MLP neurons of a small language model. Each row is named by its layer, matrix (gate and up: input weights) and neuron, and shows model dimensions 128-223. Each number is 128 + 24 x the weight over its row's rms, rounded and kept within 0 to 255. Numbers have three digits each. A neuron's up and down rows have the sign that makes its largest values positive.
Before each neuron's rows, "fires in" lists the words (lower case) most often at its 100 highest values on Wikipedia text that the model never trained on.

fires in: "was", "is", "been"
L20.gate637:111127103131122090099122108128141139099149126143166133170140166156139092125114108103092149127135138114146090160132108107142124139133150110175105100092105156145143148112164144113079151115083100089120122155155190110141103138119158096129136145142157145103150137134140097117127153144139102143
L20.up637:115149118137141093106159103086129096125128128105117121157144139108151148176098125129124138093100150127185126153102113103106157144139141127125195144114133136123156137154143143159115087128100103137183103151133131153166091154103145129130147196142117078167155178106140093097113078157144141148

fires in: "until", "before", "since", "by", "after"
L3.gate248:176092132212092138116127127124145100093163155130160077124136145084128120120146129127115166157118103108147142126120141143077177109112084130103129125100122119148123112178145123163115115177170109124115103128120149128124143121142109139127131144136118125109134118129114127177109147141136119149
L3.up248:176096123158133157108106117123169139128148153149158110104154178106133129098121136142123148151121095092134123140116173155093171098135105144099141143153132126137134139178143113145094105172152111109161103135089147142084169105089164131116104127121104119132165144128168104166122149164146100136

fires in: "a", "by", "allows", "of", "to", "enables"
L16.gate623:090118060139174124129119121082150114119126151148113151131108130142126148089117106098111138105155134164116122125110137126111104120140165120134133127123153110092165138156105127129123127138109190100048130158086114146145113133138146160109144141141117162171134144151132123123140071116126143120
L16.up623:133137089160162111125117128137132136125169114165150122105154115125100152083118144160098113123143117114156154144128124142144125131164151115173131128143159193156127100152121129123128118148145121159144106154128116121157147168152128127187098118138103109109118122093138125116166172125133135146

fires in: "s", "her", "his"
L5.gate316:140132104138130115099167103123135082109125121153098114142116132135136085132177086156142156171146167114138142076146107143127120135157143155199133138102110079158138130113104153130148133106100169132125129126131095118137137119149157152157114087140107153138086136106134156099151151110133130140
L5.up316:116090125176113107144145106089089153119158136140183119073152084103108125158103116146146111131164151145117111130159152109149111151146122115151116175163159133134127110096105118134161128079160125126145173168144164132136123111153133194127172142159126131142121126160114138114132097122144121096

fires in: "that"
L4.gate91:110160142094105123151128123120128128135111156147144103099108112127129139159144194129120143143148124131144130145156112147120115109126127128093148112135165169147158095113128122127140125104125144134187165160117179106170101138141101140145145154120093125151158144177110130144095155121170123114
L4.up91:089127151129117126130132048106082130170178149157097107125133093146135147133184106109122093089129169102131133142122126160118177122135120120132108143108177145143159108155121072124151158121130092149142149138113124099148124117132165119157125074139125126095140076130121149061151128114144062098

fires in: "south", "mid", "middle", "north", "new", "early"
L3.gate662:177139149133089163138134144116168129121153145081125143082168114104125090120122129113116124129142148108158136147129123122140067137162176158094077075141153143108133128130174110107116149132175107144153112129117214100121197097129125151107132081131147159133120126084093107105128180148138133132
L3.up662:171155134144073157136140112106146132108165159093142129075167123115135110093141112121124123137146182131139132127143126137141070134181151124079099094126163113108136134173170119122121140157157130128152103126118207119126185136128126165124141085136164154129134116075106116117130190171147134118

fires in: "his", "best", "top", "billboard", "her", "outstanding"
L3.gate406:065147085105102127087104114093145132133154129140141121141154132169136105161139125099141133127114130101178158144097089132125156129146121103144139126144101157146147158162158139119084112142129135159139146171120123089112155074104109086129141153178148174124123124166113132086151142140151104120
L3.up406:132092111131114127128130135136120117111136108086155112143149126161102097129158108148126121166071126137100136125082120128132084161102137142109132119146157138152117102155100122100142154136102164106132190118114180151145119139128124172105201139152076159151115127144101163081154096107183156093

fires in: "at", "after", "until", "to"
L13.gate80:155100083154089100106145111114117096120108158133126102106159109128113112112175116099120153094124134158108089145124139124182138128102153105123126154132155078166127094109132112097097090159157107149131133106152152136106111119091108127119104147117107055118150140177181080160114145146151146109
L13.up80:131159116135133150142134117136148086083135139136092092121135144148124117103153123116163117139158161092083134164120105141119146140131128116110114141100106150119128175153131137115124117172073138108130159152129129138176108145127142132161094111127146129192146151126102121133102078154140079104

fires in: "as"
L15.gate414:159107114165117126162146125151129096126097139125122142109130145124122122125135130107155134156126154115138172139110138138093134102117105159138127128114104112150112105136098125171139073161135192143149110128119113142120129086173113128114136151090144077148070085102111156126114100162103142106
L15.up414:124155068117142113121093166136129121124110094105171137118138119123122171137076124157100139174113097105159145132116130140134148112130150117141126171151127148085089134136167111127131142091127116108134118069122121134101159131128192118121157135073162127107165138142092122117142108098152165146

fires in: "by"
L9.gate596:139136136150095143151115155171101128107111106066137092101131125091114122110158089143100143143106097106156134134131118119107140167152115102123147122130137112162138092132109144123082133128110112144147097132164139121129168150158146126159157138121125125130086099167171153139173099118096094099
L9.up596:076188117165100104108134152086143115123141162122138104121153137155140110124118163102091140130141095125125159158147123116133136109193102089122131125100096101163107169104148106150133070153136112121134108158143160097133131099128170120129136092140117143129142136090139139141118105114148097125

fires in: "best", "top", "highest", "most", "first", "outstanding"
L5.gate362:092155111138110151112092162120149159087090170130116117104127135168147123125135146082132116165107098120124171154129123159132114112124153132108126133109124103144162093141149163111123132117109118137108155151085168097083098108151142139132137140141134143105147144125142145102171137145154147095
L5.up362:132121150107148128113085118147143112120118129121128126130153142143129106115157145131139097144079079116144132114131138131105092155183124145131131167118136119120141124167136170123068106103145161180148154129129123116152126092125128115109117088156137135113169145128134130083190125114142101084

fires in: "all", "both", "of", "these"
L3.gate613:128165171144188144143155100138149126171159103097105168087141106107119126140075107133119163099136158171123175142144131106158120109101128179143155095132168111146156124128135137117165125106122117127119152128140072100104085137158117137153133089118119134107109170134130131155094081134117156144
L3.up613:133157120140142141135136117161138127141165122101071133104127080125111123144060143095123157117116135137105137125148165124133148107108141180123160124141136121140149151129084164138152162103117136147145145144145074103142113134144120140151158082113106146083078163155128127158124104101124140147

fires in: "film", "documentary", "films", "includes", "stage", "0"
L3.gate502:156134149116125142134148123122136152128112164137137130119125179103158146153100145088104129113129136125116097110126132112155123138098113132160122128124118113159167114122138168111091176135107139118141113120084137118095123147157154131112122130123138132079127147109125085116119082136120126140
L3.up502:131142141173166122104173137134115135101116130174131094116115144100125117121110104094096137117098105152132125097125133157107130117092092124143157134096148167178101177130106160122109163136104154095121111173139142124091130157122110149123160172169115162122151149123131113101102076130172144138

fires in: "during", "following", "to", "of"
L3.gate435:166101116167165122114130140140127094158171136104146082145174112117153151186111111129100140109144130146147121172156100118124139127074094156123143142148114127164107099099134153110122149119144116105124161123116157167159143133131105150125117157117134123133094128128197106148091153140136153142
L3.up435:120142133147143157077133132089128147097187113118145115130152119153141116167175083144099137119127112129141151125165092140112134111077112122140108146111108150195146118131124116070096122110141129103141123150144132180120093101128158118132116131095101142133125105144111113136145136143127147147

fires in: "she", "he", "one", "two", "three", "several"
L5.gate198:097132137177131129141170088118137120105159118164126192126070126161102101143108141126184094118128181132105142080172140100139133114116129133094178137140113087123100170158106145158125132112121144144108156123112135101138119145147083097118145185143139128099126155142122120126151112108117133119
L5.up198:143057143138152167100117118091152134159152132082153133125082117142133132132102119138143178111115115133143137153133130115116148148154144115103118101154168122107158136064163131124118101092147156111166125106157099075133091097148144092123107114173128136170138127076115144145152142113119124151

fires in: "began", "started", "starts", "continues", "remained", "start"
L5.gate564:105086112121134120132142107091163179148119136143148135129115138109143101186164146136131101156145095130126095144134113154114118114141163160127107100099118145092156151121115115080120137140141131132166143142095085120145175145100115094162143142134177140134123157099140167133111128137128131094
L5.up564:114121165118146115127129106111107144128096109134151119191139119151110153197111102136103122128104120137113092144083141137118118141136137125130099112075115140125137163083141124102103151111121109116114112141125125161142177117150123109112126135108141150144184159143146137159116154132119109101

fires in: "between", "both", "former", "behind", "of", "our"
L7.gate61:163125105109168110121116113132132102126084108119101113141108093151178118113096126096071146136099179122130129152074139149121142131105121137164121148147138114100124154132124103123124110093173146124130119107187169157136133147139081133114134121112160117147103130113116103127158150094107150142
L7.up61:151143154105174137112130116155132099141091088136113109142148097164109190153102118112061116157112137144097173086121117149160076132119109163111149103121114102092121138148125131133108109107134108099147140120119130113103128169122097132140107119096124157103102147112093131136121098115111134133

fires in: "of", "were", "or", "from", "to", "living"
L3.gate150:144131120135113102070148144125094111108171109098151138112138132086206137147162105131135139145100152102087119109100127167088146145103104105108148114172135123142141135120172067094121127146114115140142138081115112124182089087109094122127100117086108141147105134132144111123159121117129107164
L3.up150:126160135177137104094155139112132113109143178106154122105142125132148140115142138139165142106119181092110136106085110105080119133143098112087169109150168118120158107111147119136149121134113100168147125120107106102146127105132100117136090106122103160154106141139126120097141168116100114169

fires in: "to", "so", "under", "at", "over"
L20.gate137:151132125132125088099109153116108133115156144090144062121115138125124137128164109118118083147087118090118116105128133150138145088132145138137165061147099126157155083148206123139099111149159123147133146158110088149120112126108108112119116116117131084151177149120135145110149077134132128106
L20.up137:109116110144152161127090090144142146102138084126140090110142117159164109162125119113123115131143124117101093150128149107127171126116138126134163103117152138096167123133178156137126174142145112062145148109116137182092125138142155138129104132128106124148108132102114102083108091135124089126

fires in: "a", "aimed"
L20.gate358:113139096156140122110134144131167162154130128162156118111062117139119161141141133140108136151130127131149170130150112114139194132144137106108098130137142103127084132128092111118136129133137189125164169150111151087115118151165114128147141146143165144112140112112174128151136116162155180149
L20.up358:132131083146132135135140105131153129156139133153170147156139111121111119149168116105095081179126119164130165150136122164110099108116127149153136143128167127142117113134154120138108117109118150107142112116129110091121145083160148117121067129166111154135140138160114101113123109176151141137

fires in: "is", "located", "are"
L20.gate629:113109124129124108091082147151109137142143099155123126127127122130182127108139088133116116120151155113136142122118137113169111111069168138150144114146146096116137127153122093092104080116135103104163130127130100126158117113153121169125142117101129149107149142117151153136141117096117157141
L20.up629:109126119102128113129125125121127142087111076134106105135103135108156130154117097118133126082163131120090103123129146093156176124110153154136126148119130111120106119129149108132151163114136114154111117122126118159197107131168079119175139110125126128099100162137124181150106083133116114105

fires in: "at", "for", "to", "by", "of", "under"
L19.gate584:166104144138146123143164122179151137125128171124091135125139143119104100110116117131135144090098131116121111122099144139130132110079123138095125149105127138160103153083207132145108104170125163144134136148118148142119111154184173140140088103134135121132095143127167111155086102057135126088
L19.up584:151127125129155104159132152134113134128161158140117114152139158133113128134113129133111135082112128125143142131098120096123173120145100131113155123121158133129131138122132114111096156133103122135091101125149129101093139147188129094110136132088142095169127140123158080149107112126107135109

fires in: "became", "become", "began", "started", "founding", "starts"
L3.gate485:098126121158111113096133126170125146124115126150152170171122132110125110116148107160137141147086129116121096131162065103139143152171126159126127086099139114094129133072132151093109121136133140119128145177194144126110149132132095094148155155116150122135144144116085149112130139156103155112
L3.up485:148109129136149163133119116117110140176134091160139129187147122155102117151083132129122164163130092110169121128100115129141126133112120144131100117110088122147129120118132099104121139132115137143123095165139158164112138140133146073120098133096157117097118149135087126112140167120121102120

fires in: "first", "second", "third", "of", "one", "as"
L17.gate276:128103108133128092144099128132161163075138169122143131099133126120144115114130158117132096117088129130129110104082165189151151095111166152129170175179149132116113093117148112147105085122125168115109126153164134136141145137155122113131079121118121114153105107145159124107158138125134115117
L17.up276:108124143165183133120174160088134111138129115143146122087147170182121118113112123166151124117102154095167126149141090143149130125124124125165120135114121118116135144104157121095140111068121126134131152085135103149170136113114147160156130147106131102142160105093112113111147163159099123125

fires in: "at", "of", "from", "on", "for", "against"
L8.gate641:124130151168113106107101164133107108112113162161134145127168131114161088184112117097143139120105116097115178098107125131152135099152139119172122138111124123141089108093121113122167117141146166127127101130114129173168158115155180123139091086156129080103114106133167160125142153114127139141
L8.up641:138124115136120131120167120133151121109127130099113124136153199130117142148137156087129133098152144145112130150109156138107192113128094123127149120078134164118179118122137140100136109094147117093127145159089135103105130160124132113157086140121131108132077109098114159143074117124110099184

fires in: "he", "in", "ft"
L11.gate555:139099130164123117127118141111145155107125090161160138088138129105119121102139121123146141138148077112115104122148143097099150129108144131121156122138138156126146123139117196153150119161110140172128156103154079112078130121117102130108100154106157137103166140154140132077143163143129179124
L11.up555:125093092113114128126104173112120115178117135120106141125102113116162137115119125120096142167132078124120131074137145111104139149100165134160133134142110087162129109101126127139143146110137130111113129140102102147122110124132102155122162149123107151120122122127105078147153101133142100159

fires in: "in", "during", "of"
L11.gate125:110173128141144152127158142120115138145143127116164175183104122127162091168117140122152135095161150144103134121130151093109106106119145134140159096166111113154093134173122146097146116143150090151174170126135147116161097157136118113115099186100147158136129076142133146195162136154149138098
L11.up125:072142140166122126087114115104128145141101090111096117148103080167162144179158153080139157159135120144122124134176107105116156123090130146161113100067166132109105141087119140071136128160173118100175126094122140097145109108104149149145161142145128185104102088089115108116113121135116136134

fires in: "of", "among", "folk"
L3.gate144:108146108135139137146128122111161098121156142094124119072121139155146119134141139142116110100116183170114106134111139107095120124107125175123168139126143154099110152146097160106116112145135122113100164096132149156135156102145090136161134097132136167097134161113147118119112115199164154119
L3.up144:119135118155117119125123102143164127130157125114149133061159112144125127102107136145138078129147164193119124111154099085127138126125128144134185171126132132090119114135116131114119132119110101115112170129109142139106134116099132107151098089124142176133145140140130147152106119143159141162

fires in: "the", "took", "into", "take"
L16.gate453:107134153108156086096144102130103145065149154134148151176128138049133143154137133105127169108134135138105135139101167048104127087105164071116108102145119113141132154122128128124111130148158116110118118153129133120122129162164131126118153113158110136153143086157161155148142174132134118096
L16.up453:108139117132129103119108138084124140155153098154122117094150157108121187129144112112115125107105152112125131113113112095147101126102158142108063153181126111162107127114162154101157110142162029110153156077120107101121140135143133083129137138137079129157129107131167148095160153115137109088

fires in: "that", "about", "is", "should"
L5.gate501:115145117090093100112125113142133097132123079131114093093130150134135133107168194177129135131114118151163140105140111200119137144147125158110137130140125175089166109108092148115117167107157166160140145144110135159098079150135144126122101151123111134129112116147126086120127140103087096113
L5.up501:118129136178098163139133151120112093116147189119090095153138138165085124133119134119153138140119142097110143124127125099085103145125096100161110094153156139129160130154092142171106137174112160135120151138123172125188145113095153144120113139092133110149146106105159106112122103125122123108

fires in: "a", "an"
L13.gate593:099093099125107128121134122149104134131136088145103138102132132113117100138075103126143165135157130158141138132142139138102166125116140111144156113144159101121177114134094122129112133152104175144135193135122121138100154136113121154135116178157149108130132168109107072113137130108190166125
L13.up593:159137124162171113177121103140165187167167124124109125123153136144125085129121092165102146144139127143144148161129120153126154124115098165142106133090138144093064131130140155120109107163097112150127163121113111115140117140139159098133111140146162130122140159100172140105129126121143164084

fires in: "and", "than"
L16.gate626:128169153090142133127087055132181111134157158100107137115147145092138121138134100148141148091102141127136145104151154146137134113128095179126118119095189136145091114090131086159121127129118129107106158128126099115154107099131150105167141111122150093109176141087135165138111135121118130134
L16.up626:174158151139130141131125072140157106123143188124096148139122116145115136140139094099082143117074121128122138132114116124134127130119118130114129130166157108143119087077142174144135122130131089124125144141122155089133092162173113095128111105156137100124099123123158126158077099174116132157

fires in: "and", "but", "well", "mathbf"
L13.gate263:124139115133144121138085148118134149130152133092153155132145163126089108121119144140106117207113096121079105100125112137127148116128128097139113143171136068111140134133121118086147050146145149110136151122120120163091097152092117113118134123131154121116128170150133161139166117117102128141
L13.up263:139146146157128131136106103137130121144125132104131124126135148159109158118156127169080123078135154115142091161160108143134134132124110110156132123123117097139124107090120159111140113054137145164118129127196168062124135164127146113167093108129146145124148127127122100131123102149124121186

fires in: "by", "to", "in", "on", "of", "from"
L7.gate338:110139115186102157113099149119081122126123116144147135098152169127145132142126163158125126137122151113151122135138133097152115126132122145094159102145118123100150087153155151120165143169181128139133142107072155130141154159135128153130154124154104183151146139139155109140161127134107120096
L7.up338:115131118105119110133098193139141099129173108133120112112115131109118099102130117090152115145169119090136105129152156116087083139146157120158090129122130142132154109143094118127112165108116129126097119092105157130154176111138129121109149168116124133156099142159179163120147165145119100135

fires in: "south", "league", "north", "fc", "round"
L4.gate700:115110139109092135089186141121100082164131165131203142112149123127156085113140140129120101125083116123090154111170132143138113106101102144116087109169152143143110088125117105114121088127127086151134135128132138131104152115157128173103154099107116160157099134117135137109147163148148145117
L4.up700:153129132112130131095116099099121127132129135192108105162147124127144126136160148161117127117117124077147149076162114095154125129154116142067098112111114130162080134140135123135127089144106135135138138081115089128117148125137141130147132078126122172114135142096161123189091144132120127107

fires in: "by", "at", "on", "from"
L7.gate283:091147099150078128157124151079123140137155121094160129121173149140120097089154126096138122138124121065138173153172097137097119136134129122112122099118142082146124123108181073127152112147135142133137114123141146101136136155175099104142146145121107160149090131156113161159137158139162109126
L7.up283:091134104150138094088126084143061154109129103102184111132156163135135096123126125095154112150125123104129163137152105140115141140143137144141087113110124123164117093128173144111177129159154124160133105116136136106128109151171170137138141131118071111148122148142128136138169107157094101113

fires in: "of", "the", "these", "number", "s"
L3.gate154:119125121138082154143087133151160139128148144153135140119107131141156122146117119149099114128130130148121118145132130121137132075094145158088166174142166077157146166108116149143141139097136154099165125110128137089064152122124172160079117158131142150100127177152116150120142082122115119107
L3.up154:158140101119147164150129148134147104136146150124142139125106117137117130127070117158056136125113105122107131179116124102125129125087107205129155154164132102114134160069123117121095149107099113115160167111111105118092133114096143157096107168127111115109104140145134122103142097143104101111

fires in: "it", "they", "she", "he"
L13.gate51:109123121162087140164191109110154120153128133104163142149106104124090099131169098104119143124152137158125113103158111136127161124127126092053126143138132113131097122125154115122133110145135138164162086141123109133097130100106121116111109147100178077132078169159117113083119134098082131099
L13.up51:140079108115136135138113175117148137125122114117131110136074125120118143079145158094119083148151108129150109164109126145126161129134181134122163113190119127096115062141108086140127142140141150120122120172112107087105131102114112128100153139122154133142115104146109110179120113117113071096

fires in: "to", "of", "at", "the", "in", "second"
L19.gate279:140089129087160095147174143147086148091165159135153141128097080139119135139180121147118142146141088127105117166149167112139109102185102087147134133123134091134136130138139122085114147146102104134100124084134130171178094135151095124129123097127154116170137148154111108130131127088110151119
L19.up279:160099147105146123117122097113150154127166099138090108123124145133160165152083078118202128131114088115088137115116120145132114114147145100100124100103125132185136135176129128152128092146108127103129135144118124117142158135134147113138106138093171125143124118170150107118197129160152131081

fires in: "on", "28", "21", "30", "26", "29"
L15.gate429:106140152107130164130192147122169128134160125135121124153137115180125117093129128141124090120154129144168112108134171172127160133129097126098121100124141115118170125096139072096132091162102093110137120131120093118130149122136124142120129110106124106127093135111167142101173147120130124142
L15.up429:095099129133072111152121131118149098150093104109126078161152091142132126089120110127141102113128165115107155132086145153146107152094142144142100115082179163146129126116076110113108123133148159118163173111127132123105159108188127160147134112123131121150151183135146079139118155119123131156

fires in: "most", "total", "part", "such", "points"
L5.gate479:107076137129119166123116115108125152126126129145123112194129078115149127105156132164106126121121094140112166125137126111097136162102082118173156124092113133118121128111145130108113145106140138132140144090077123119118136162138105147134157120142121134136095122123141136149203133165089150117
L5.up479:129126142150125101113153140154106111137148111092101155117113103153150099138108117173127131117123138145126130145149127191163170177174164090107114187154150142134131101125191140133124103108111143124090132109091118156135139116171140104135161122127103099139114108113122100123114133104154112163

fires in: "located", "gas", "iron", "connected", "directed", "metal"
L3.gate659:114149125154128143100139126128109145152174126143137101111143125154129165145100154147147163117181146151125148161104186191132143083143113127112100108148156127119126146168124104126105106131137142131093158144101133151148123103121106137142124133126104140097124114124118130149116109175148171127
L3.up659:181151117155088149109152133171126174126156140160109111137117115113139138176119123140126138129144092152121125127132149160187146094132093150153117140160145101139096142157105136139143146112134116132086158140139141122167102124115096161111139157169117165110107123112115136158119122153184141143

fires in: "on", "london"
L9.gate656:128198144132129212122172130110142137127083165163117101135108173122131150081152149130121121133121182151160151150176194117167119147142105116119069115118095091119127153156118155122112126145120118121110099120108117112176150161102128161090157141141082125141095110117151090155139105121121156192
L9.up656:136111112158129111139176178070134183100142089125130140112133175089122154091120125143131139098142107122102167143144135133153133153130144109161103100141146129138140104129130114161120126129142103138136118141087130161099124154158146091147147149112093152102147168124134107113147146117147118129

fires in: "have", "by", "of", "through", "has", "without"
L3.gate118:125140119156133101161108146159133105128126159142108138141115123121132087108115141086133107160120105093162114132158135095116128063117132085123138148109127108109125110147087106143173144150160132137159109132110138123099129128177155161129140150119132083144154139144129153177112111151097114100
L3.up118:104093115159103115134108185140156131134106159153118148140137117137106130102124159096107101135138131114165133132173140087109109123140094086102138158081141134082145122171115104155146134146136098133124104119133132108097137138143138163117157154146099097136149153113142167179139159160102114082

fires in: "at", "with", "to", "left", "from", "for"
L9.gate120:176107108138103127133128095107161152048128151135158174124133182121132162166118134143094098130152097101110142122117152113154120097148126123162165116156095105138156104114105129093175162172110150127121094126149164137127176149148150127151137129152158165145131057139134179127132172146150124098
L9.up120:130110118123146119129143138116131169109151132178149112147165125117103154165119169170081109137111103111107119124094140110149118118137151136119124095089109138141148156075115149114126117174117119119128127133126178137136100104160157129103144118119119125108110088123140134136119140111151143149

fires in: "there", "they", "as", "purpose", "it"
L13.gate372:130124165117140131192162088133144132111132129097124108171087108115150125113141097146145148135083153164128116136127164145154108101107125118116162130095142151101105088089091128137108106184104133132130155049109110103142186143132131144124146119125150124142120125117158134138147099179143204134
L13.up372:107178101160114124104152147120144134162137133083138119099080129132120106092093140195151177126097121134136153106202107123091149116148129126065104152125130150077149130134092179101142113128136129124124137099103135147152111122128154102116102131104126130135115133113117142121164121146127112136

fires in: "to", "from", "of"
L7.gate679:118157094145143170135159151140139132124217156143150099141129085105143154168110125053144097167124130110124138115131134162056136128103109135104146134076128113116145137155127155139109164131093099153117092128137130173124166105079134072080128152094168132078127116123160142125110141135128129164
L7.up679:163162141139086110133103117079047144159152151110107083125128065110117183106139115106138110105098124139127128148173066105118083141085146120133121102108140117121135140093109142071123129144143141092184129104111090141124137113168120127126183098111164134110138125125140100109123119148115164126

fires in: "to", "al", "at", "from"
L17.gate81:111089103121127117118143142115128162109165118101146099126120131123116135183149088147129104117126130137067121148162135084138072079103131132163125064117112175116087145131137133121127121143122141110084162158116138157127128137121121130117103159130155122111116104124137102133159115155141114119
L17.up81:092099132073148065086147131104100135080145148156156164119143100101100127146131162137130093145116105118123105122122144091108088107109144103160140143128115124155123122110120122139105130123108087109119153126115163137122142127197165093103096150130142140139113112129133102091120107122144120136

fires in: "or", "there", "but", "and", "now"
L5.gate445:153169123096149155116124094098078139139144163118115096126132159123120148103132133091153117122116097091134137129145129116156129104088090111129116146110131104125126131123130148065142132144164117148108144121100080089129126154140144132138144120125137108142129127148155141138145116167080129138
L5.up445:119156125177147127115081111159137116199161157086131113169130113107110137109185125124127112135130107087149130150133131148164179084104137127111124148122098115152136125119143130071155179180169139154085137091062134084158137115135122135159176105136117092134131125155119103141108145156123129153

fires in: "in", "on", "by"
L5.gate109:092140093154115147161162148111156130097136128108126098110145131151129103108126131134161128138149108106141143157175133146097136130148122138135125123185102107146131106146118148076128113079129115183150152124128155118111106116133165149121123166104121170075116103118141153166185116151114129148
L5.up109:162126118136111148138177093130137140142134112135195146137174182145148124096135150125132103112142079111138149081182109111143156138118118126158128158172143079118153105130115123094126149167090143147122141161088153127104125125163075100158128157126111154125165157151097101161149121114125098128

fires in: "of", "time", "years", "note", "19", "first"
L9.gate646:101158123116126142145112102143124126165154125106151150099146128164126150119138149131148110148118118107101139130135179118129106086076093174107163126182111157119092142126109112159116136148104135110120117117135148144103130129133127121120134147124136156091123124162137116125131151148134148113
L9.up646:110178088123133131118114152161134154144198122139090145129165101138152090091127173141136122088144165106110142158150138132144165119122111155160139145086114119110128133122121126151090127112133106097125182139121132138154107121093119095150158086122085125116120154091128090131120150165113085134

fires in: "the", "of", "from", "to", "during"
L13.gate297:121115130107148118135158125159102087102136178113142105103074145127151137151153122121167123110130132107127137157129147130083134094119102124149123124182112161109142143155087111115107115138118118140101133136109131128108133167144128128120116129134116146171095118145142123113135183119126102088
L13.up297:138147143138113132147125140133122121104162148099136124114168158140141124129169101118115092095112153135098134166120119127116108164117074105108099119121112131184109132121139112125142138140148124117086134122141139129133142118181117118139097133106104154139121122135095107134103170115097082120

fires in: "on", "same", "following", "by"
L3.gate429:103089075084081129116119132133117145116146155153120169132122139194158098122154113136147109158147148149149148130157156108132083158145127138177142161089111140134121118142133099116114133146137136155125182154129133099108106166105126132165122129134129115141096121126153094142156140156138121116
L3.up429:139151100125119121128122128107152161086135153154103138145145113137129146113125084109181145099116098146133088079128119115105097165136104162197150112110099120160188098149095128162143079109120122164096168163108118122141146132116106126152112193105127140131128150135175109139145149109139111151

fires in: "a", "an"
L13.gate415:114110088121129121106120100120155171157125092107159111075126122129136137152136147151125110141132155147159138150115162103125167151177117111111144138136139141122139116132109133127121142127116158089148128129114118121123146124160150137132117159135143108123152159149116126087122110107157165107
L13.up415:161114110111123091148095132140109176139160150117142182129152137155125115162115123101135139152138130140141097121138117127082120134145116185149131130176123126090132105059158142133081125113099149146140121144093087169149153149134122132107128106147156116173111132147113148124149148086100102129

fires in: "from", "of", "in"
L19.gate248:118152090159118137116136108086132105127157106113162107090103095096127155116089099154138123143121150102116133130126140143129137144109120135171145156138145144136087157128178109124102145182160151131127116123173133125149117138091115088087097103103154161129134119106151127165142148119138134110
L19.up248:155148087155133123116147168160124139169132119095166144117103143135146085118172173104178125141078071125158145112128088158113106111110075129129131110074128099145129136124140145140124133079151094079131120139132130132149124134160124158100134120127127126133120131146123039106100114113169084111

fires in: "will", "would", "that", "should", "while", "because"
L5.gate33:156161165143122123129149102138094142143170110126095112117130125131089108118140158120139151071137186097104091126116138136120112116141122139147100151109115084129124113150114123124124157125130109159162128163091183106139194120108122133127141110119111142126151156159142113137135147158146062121
L5.up33:117112092129121119094114104140081155116153148138140134129094127126109118138114130129126144142129149131124113157099122142117087125126140135132106111110111141118160133130131097127102139143126109135142130156078163107174164116086124151140132118134126130142128137156102148120135139180138038113

fires in: "was", "as", "member", "united", "been"
L17.gate35:101154089122139132131188133115113135137117116143165114138097116132120127106117121165130145134086125072117123110129133137144080131157125133121147153118121117106144192125122117146123109116143109129123133110165129134125130107161139110101130125135128131112076142142150184164131164116114099116
L17.up35:146151172112131117145132124126141125116094097135132132144143114111135149142123157143147096123116169149173149215112110149142151134140148111133127106139074117142129096147116164158115086139103102113124159171118160122097130171140117090115100130137120100125159167136122125096155111099114123155